From a checkpoint of a small transformer trained on Wikipedia: a variant of Adam for these matrices.
MLP neurons of a small language model. Each row is named by its layer, matrix (gate and up: input weights; down: output weights) and neuron, and shows model dimensions 16-143. Each number is 128 + 32 x the weight over its row's rms, rounded and kept within 0 to 255. A neuron's up and down rows have the sign that makes its largest values positive.
Before each neuron's rows, "fires in" lists the words (lower case) most often at its 100 highest values on Wikipedia text that the model never trained on.

fires in: "the", "has"
L2.gate554 [146 138 156 124 132  90 154 158 116 139  54 143 111 157 147  77 108 100  96 119  81 118 110 119  71 132 168 169 124  95  92 148 192 191 118 124 149 107 177 140 130 101 154 140 129 117 154 125 133 107 127 127 155  98 131 148 104  85  40 137 162 176 125 133 155 172 128 168  87 173 157  89 139 116  88  58  99 142 115 149  91 187 185 132 119 114 150 133 146 109 110 183 108 143 109 172 118 108 133 126 171 124  79 100 121 175 214 118  77 146 107 125 101 162 157  94  84 110 130 158  92  34 130 103 191  77 144 150]
L2.up554 [174  58  97 125  62 201 218 134 131 163  83  55 140 103  93 100 167 144 130 170 144 131 104 157 155 105 154  96 194 118 145 128 131 112 142 165 139 136 184 102 112 139 105 162 101 126 178 140 154 145 146 163  69 131 111 112 184 129 116 158 109 143  95 145 173 118 130 131 108 183 116  79 131 149 116 173 185 128 114 119 117  88 137  86 115  84  96  59 139  87 167 101 127 119 124 145 141 124 198 151 167 127  96 117 159 101 178 137  90  95 129 150 105 164 157 127 175 117 145 130 132 103 110  98  80 160  95 156]
L2.down554 [ 84 144 140  58 153  79  91 110 184  63  97 126 161 162 179 132 142 113 192 133  92 121  73 133 147 148 147 144  93 173 127  50 194 155 129 103 181 127 102  81 104 136 113  55 107 100 109 107 119  98 185 128 142 168 148 132 140 136 125  77 112 145 117  79 108 174 114 117  47 110  96 146 182 110 153 136  89 131 138 149  93 120 111 148 148 129 122 185  90 129 102 111 132 156  92 100 139 126 124 129 183 153 174 146 143  95 106 121 127 157 145  90 155 146 121 170 145 162 136 180 101 157 184 111 144 110 167 111]

fires in: "the", "a"
L6.gate167 [111 125 170 108 155  99 132 117 152 149 120 160  81 101 148  72 158 161 167  90 198 134 106  74 161 115  96  89 176 112 107 117  94 115 127 136 111 168 180 137  60 197 128 116  90 125  84 132 163  72 148 165 114 161  94 162 145 118 132  63 147 197 153 141 137 161 137  98 146 187 101 136 160 156  82 135 101 112  77 157 163 131 159 142 137 159  96 120 133 107 109  87 115  80 112  68  90 123 188 188 176 142  72  41 126 141 139 143 121  96 139  81 115 139 104 100  56 131 147 133 135 104 175 146  77 148 122 134]
L6.up167 [147  82 167 156  90 136 130  94 159  66 104 123 139 168 155 174 143  95  60 105 175  68  82 162 127 112 147 119 163 135 119 129  94 152 152  87  86 112  85 119 155 141 105 121 180 179 129 111 115 103 114 163  98 141 163  73  87  97  74 118 132 122 127 131 135  85 186  87 197 156 100  91 169  95 120  92 104 169 138 149  71 130  85 123 131 141  56 154  79 164  80 128 106 136 145 147 138 176 162 102  79 115 146 176  96 132 121  80 144 149 132  97 119 103 136 132 140 102 116 101 138 166  76 136 169  93 113  89]
L6.down167 [125 111  63 137 161 142 113 141 219 146 119 122  96 102 160  73 176 141 214 146 133 138 130 141  99 108  97 146  96 160 135 131 153 130 112 132 143  35  90 169  95 105 148 116 148 125 155 145 113 138  88 111  94 166  69 156 120 165 133  87 187 162 133 138 113 120  99 113 147 120 120 105 119 206 145 167 126 114  65 112 136  74 106 103 163 132 156 183 163 152 137 135 129  94 161  78  93 151 127 181 128 116  90 130  78  96 108 132 195 159  98 112  87 118  97 151 196 125 167 101 155 155 155 132  81 116 142 181]

fires in: "at", "w"
L6.gate14 [119 167 127 100 139 156 171 120 142 152 127 117 161  92 108  56 101 131  90 145  96 104 115 140 153  43 183 152 167  79 133 115 107  68 104 161 134  90  75  98 147 217 121  92 120  81 169 140 182 109  95 102 117 133  97 145 157 138 125  91 188 167 169 156 136  92 143 159 146 128 161 186 156 123 153 130 161  81 147 158 102  68 175 136  92  97 110 180  83 151 112 155 170 127 122 108 124 160 122 186 127 147 164 130 105 190 173 146 101 134 143 130 114 168 157 106  86 149  83 129 105 150 123 121 147 113 111 151]
L6.up14 [106 145 136 168 109 169 188 119  60 138 159 100 131 164 109 153 109 110 103  79 220 118 101 128 140 141 158  62 153 165 138  90 111 167 116 122 154 185  56  75 112 183  92  83 169  99 200 144 143 139 126 150 102  96 138 159 100 105 111 157  96 138 107 168  84 104 109  95  97 103 153 130 162 143  98 121 137 127 125 214 107 116 142 136  81 173 149 120 158 142 114 117  71 108 166 149 148 119 179  83 113 111  90 148 144  75 111 111  98 113 153 159 104 146 146 142 168 167  73  81 166 131 122 119  73 142 140 147]
L6.down14 [154 118 125 101 147 139 169 108  55 125  48  91 145 161 138 183 136 107  99 120  98 157  96  82  77  95 143  75  82 122 174  73 109 125 144  93 115  59 127 145  94 136 128 131 105 135 107 140  67 140 123 143 101 166 104 108 100 126 193 116 103 105 175 123 162 145  87  67 117 108 113  75 117  75 160 165 125  87  91 132  78 143 111 128 191 131 114 156 137 109 181 146 143 135 143 195 140 118 178 178 161 118 141 138 164  90 178 131 125 121 124 145 117 128 120 159 164 156 151 170 127  80 115 149 157 159 136 123]

fires in: "city", "school", "town", "year", "population"
L2.gate623 [147 189 115 113 132 163 135  73 103 147  83  83 196 110  24  85 130  79  74 130 160 136  39 150 168 143 105 167 145 128 177 106  85 111 145 122 113  79 155 121 162  92 105 187 192  91  90  90 159 191 125 133 110 123 117 143 151 125 132 141 157 123 137 161 111  84 201 130 137 103 125 107 137 145 138 144 140  68 121 118  85 171 149 107 151 131 188 152 101 127 111 117 146 163  91  63 105 105 126 120 104 154 159 136 125 105 164 148 103 108 146 128 129  88  70 161  96 135 115 124 127 105 140 117 125 138 164  96]
L2.up623 [154 163 139 142 169 122 165 138 130 151  96  78 114 153 134 130 212 116 121 155 174  92 119 102 102 141 122 120 129 122 211 111 180 148 149  64 158 193 122 145  99 184 169 153 146 156 116  92  83 125 153 124 141 128 128  89 143 160  88 128 167 112 167  85  88 110 151 140 151 135 133 122 115 175 104 123 132 102 185 140 126 135 105 127 126 107 137 109  98 122 124 148  67 143  98 129 162 133  67 117 100 234 123 148 135 116 149 193 123 128  97 123 133 160 146 128 159  97 164  61 190  70 119 108 152 113  88 107]
L2.down623 [130 119 108 105 110  99  77 116 162 150 121 142 106 112 123 149 183 148 154  94  72  89 132 152 145 109 103 162 109 116  77 128 120 161 104 112 123  66 134 132  77 119 101 105  95  83 202  73 159  75 140 169 112 140 145  73 143 138 158 104  84  90 101  90 147 125  86 154  88 133 147 110 141  98 101 154 109 181 156 112 177 111 116 124  81 108 113 102 133 129  89  97 123 160 153 181 116 113 131 127 157 125 109 154 135 134  82  69 166 106 142 122  12 120 174 157 114 111 139 175 101 160 115 121 124 131 107 190]

fires in: "stadium", "association", "party", "museum", "academy", "award"
L2.gate141 [ 90 153 124  85 129  70 183 122 106  90 138 168 110 156 128  87  96 179 147 117 102 106 130  77 155 121  98 162 151 198  80 136 153 111 107 123 140 164 138  90 118 116  92 108 119  69 129 125 140 142 140 106 128 109 168 176 148 184 117  83 137 192 134 168 122 154 151 165 147 180 164  96 104 144  84  81  73 112 105  98 160 111 139 102 156 116 162 148 101 140 143  80 118 142  98  96 136 185 122 108 172 112 133 122  85 122 101 105 116 135 136 108 122 133 178  79 114 139 108 162  50 114 131  82 179 158  89 133]
L2.up141 [124 128 108  71 133 109 163 172 136 119 107 108  90 128 167 164  74 138 152  69 169 115 177 178  95 125  86 101 136 168 120  98 113 129  97 121 111  95 143 153 134 131 105  97 157 113 147 211 137  93 145 104 160 160 125 147 123 126 117  81 184 116 125 168 117  63  60 129 153 187 151 136 139 141  88 102 111 159 167 134 129 171 141  85 122 118 184 206 101 148 147 155  99 166 167 117  97 117  89 142  53 127 106 145 143 112 119 194 101 130 144 165 108  54 154 128  73 125 141 132 140 142 115  91  51 106 130 150]
L2.down141 [122  97  99 145 132 168 160 106 117  94  90 156 137 129 165 147 169 142 161 117  99 138 136 122 102 179 119 111 115  94 147 102  77 145 138 135 136 150 135 117 126 116  72 115 160 161 156  75 116 157  66 117 130 107 139 146  93  72 163 127 104 111  87 176 162 123 121  29 108 148 127 101 150 163 119 146 122  84 132 178 118  82 143 105  78 207  64  56 134 151 147 149 220 113 141  99 136 101 125 109  92 120 200 128 143 144 164  92 137 105 160 109 125 125 111 166 187  74 154 107  93 126 146 121 150 148 116 138]

fires in: "at", "south", "north", "mount"
L2.gate320 [142  96 164 124 148 137 143  95 133 141  97  68 111 148  63 103 142 151 192 112 138 148 175 161 160 133 122  88 169 169 158 119 147 168 129 101 153 132 127 166  97 114 111 144 169  79 158 108 157 157 180 137 126 201 146 126 171 157 135  98 160 101 124  85 100 173 137 148 199 135  85 136 128 117 136 152 191 127 117 150  88 156 102 100 158 133 205 166  58 130  40 151 143 146 164 138 108 121 131 139  95 101 132 183 141 137 139 148  53  98 185 179 125 162 131 112 163  81 127 155 103 149 146 118 120 141  81 133]
L2.up320 [122 119 131 109 154 118 117  92  75 125 100 129  73 107 165  68 165 140  98  80 117 123 126 103 129 117 110 102 106 118 114  98 159 169 102  72 129  59 129  81 123 193  83 191 179 116 197 163 138 101  90 130 142 157 204 158 141 115 119 124 119  79 159 119 168 147  84 116 115 138 144 152 210  74  98 146 115 107  87 120 104 127 160 158 113 103 150 139  98  91 127 191 141 117 132 185 164 116 122 103 158 147  79 154 142 193 120 184 132 113 122 131 114 153 103  86 136 120 133 107 115 135 131 207 120 143 137 144]
L2.down320 [151 124 146 140 100 137 163 105 125 125 106 111 142 110 116 135 134 153 126 159 163 147 115 153 166  73 148 145 149 147 130 128  95 170 130 174  85 186  93 112 165  97 113  84 167 191 150 104 157 156 114 190  59  53 119  61 126 124 144 188  82 106 106 101 143 137 108 148 155 159 150  80 187 165 141  87  94 161 130  89 102 148 131 118 116 115 159 154 120 173 106  99 118 127 136 121 134  86 185 174 143  58 151 143  89 115  53 109 110 140 104 166 161 193 148 155 124 131 120 134 128 152 119  96 137 136  82 129]

fires in: "is"
L2.gate151 [170 164 103  98 148 153 130 158 115  81 130 165 125 155 108 112  99 141 136 107 123 177 126  87 145 122 137 161 199  93 108 148 161 117 133 113 134 124 174 139 157  98 188  98  90 105 117 168 123 132 182 160 177  91  96 149 160 157  71  95  95 154 177 128 125 126 116 184 114  86 142 176 157  83 140 168 112 144 109 117 129  89 175 162  80 128  97 106 146 115 109  44 109 103 145 111 149 120 184  86 147  90 143 123 130 137 152 154 189 108 156 142  70 134 146 136 118 125 170  69  76 148 151 107 145 178 145  78]
L2.up151 [181  36 155 132 126 106  76  77 139 100 186 121  92 170 121  99 126  83 134 119 186  10 124 144  74 129 112  95 112  77  53 167 161 109 119 104 134 163  97 130  97  86 122 158 116 131 155  85 142 155 148 114 151 107 140 138  98 161 190 159 100 120 136 137 111 230 151 114 162 138 166 125 115 161 124  90 137 131 119 116 157 138 119 110 157 172 120 134  91 107 121 120  85 140 134 143  91 129  94 117 135 109 165 169  17 131 159 120  94 138 178  99 171 111 108 152 148 131 108 163 146 143 171 144 142 133 138 113]
L2.down151 [132 151 128 149 131 177 166 165 121 174 134  79 131  74  91  75 168  93  68 153  78  91 157 169 188 121 141 123 119 137 130 161 107 107 134  99  98  43 131 138 159 117 138 147 131  80  80 184 114  95 147 143 115 157 106 150 128  85 195 180 122 189 111 149 149 133 123 147 132 141 139  86 148 107 145 167  50 156 106 160 120  72 122 140 107 119 172 108 138 157 142 171 109 149 207  99 151  91 142  93 124 155 107 137 134 136 162 114 101 121 163 127  75 161 106 164  76  70 157 154  81 120 104  98 125 128 140 134]

fires in: "this", "these", "1987", "latter"
L3.gate289 [149 116 103 136 135 104 135  97  59 137 193 151 154 142 164 115 141 109 154 117 122  95 142  65 114 126 141 134 180 124  84  91 127 168 146 135  88 168 186 139 124 138 188 117 168  81 140 107 142 141 103 175 198 120  44 123  66 143 128 155 136 158 138  89 228 126 154 111 136  98  89  91 116 167 155 101 157 130  98  83 164 138 115  69  96  93 126 136 132  88 163 100 134 151  95 152 134 120 103 119 117  87 118 116 128 116 109 129 135 152 151 153 145 104  99 116 150 115 184 127  44  81  98  86 125 146 117 176]
L3.up289 [176 149 168  99 162 153 117 109 112  93  79 145 111 191 102 142 149  82 144 155 128 150  63 126 117 142 142  51 129 102  59 113 131 122 141 152 115 151 189 150 156  98  87  71 167 109 124 163 117  78  83 125 142 118 130 103 189 152 135 162 158 130 137 182 120 150  95 127  79  85  51  85  80 118 113 132 132 165  76  77 106 106 143 125 147 143 138 124 134 117 127  98 147 118 165 115 147 136 109 140 129 119 173  76 109 124 166 130 100 165 104  55 106 136 135 144 159 206 194 136 170  86 127 106 117 147 114 132]
L3.down289 [131 131 164  99 180 162  91 138 142 113 107 120  98 119 119 137 129  73  64 139 129 150 167 101 138 142 107  94 168 118 129 115 104 181 174 175 141 135  78 146 157  97  68 134 114 150 100  97 132 104 183  86  99 115 148 179 140  77 106 118 166 165 133 181 137  79 121 156  93  79 158 119 125 177 104  88 164 180  54 131 103  92 156 125 149 109 129 112 157 176 123  95 126  91 114  66  94 151 127 198  55 175 128  98 146  89 119 205 100 127 160  60 152 148 128 148 139 121 110  86 131 192 121  94 123 134 164 109]

fires in: "august", "september", "november", "march", "june"
L3.gate482 [122 158 128 119 140 167 136 156 154 154 103 141 125 110 161 139 103 174 139 124 109 118 117 136 105 141 127 124 139 163 145 157 127 126  16 112 145 149 188 131  54 118 129 153 144 146  46 111 123 203 154 144 133 136 104 154  48  82  92 115  93  89 104 130 140 115  87  52 113 116  70 122 134  99 195 132 117 147 161  98 128 169 141  98 140 102 133 114 110 129 133 137  96 181 154 180  85 103  96  82 113 129 165  94 101 161 159 142 116 120  73 158 109  88 160 125 108 138 135  53 102  92 108 115 129 148 186  88]
L3.up482 [125 108 185  89  85  38 120 137 112 147 146 136 143 146  99 149 162  89 118  83 163 118 127 101 134 151 104 147 127 124 129 139 163 130  72 137 154 114 108 148 148 125 162 130 106 159 156  93 132 164  97 173 122 176 101  79 139  87  82 138 109 144 129 142 181 107 110 181  79 129 124 140 158 170 117 132 143 102  89 112 125 170 151 137 125 116 110 146  82  55 119 140  89 102  69 132 127 119 133  93 139 126 167 153 128 111  68 105 202 140 118  78 165 109 130 140 105 189 165  87 146 118  46 114 106 133 152  71]
L3.down482 [137 137 129 102  69 212 123  92 150 141 126  88 141 129 155 110 123 150 141 129  97 134 175 102 138 128 154 176  90 102 119 126 144 138 135  76  94 109  98  92  91  91 153 152 129 172 120 154 165 112  98  93 102  95 152 173 179 122 118 173 153 176  79 143 115 192  98 145 143 180 151  90 148 105  69  86  89 135  75 143 130 135 109 138 135  65 128 155 154 114  84 165 155 171 128 118 115 151 148 183 129 188  78 110 129 122 156 152 120 141 189 147 112 149  96 139 112 176  82 174 171 135 157 173  94  79  97 165]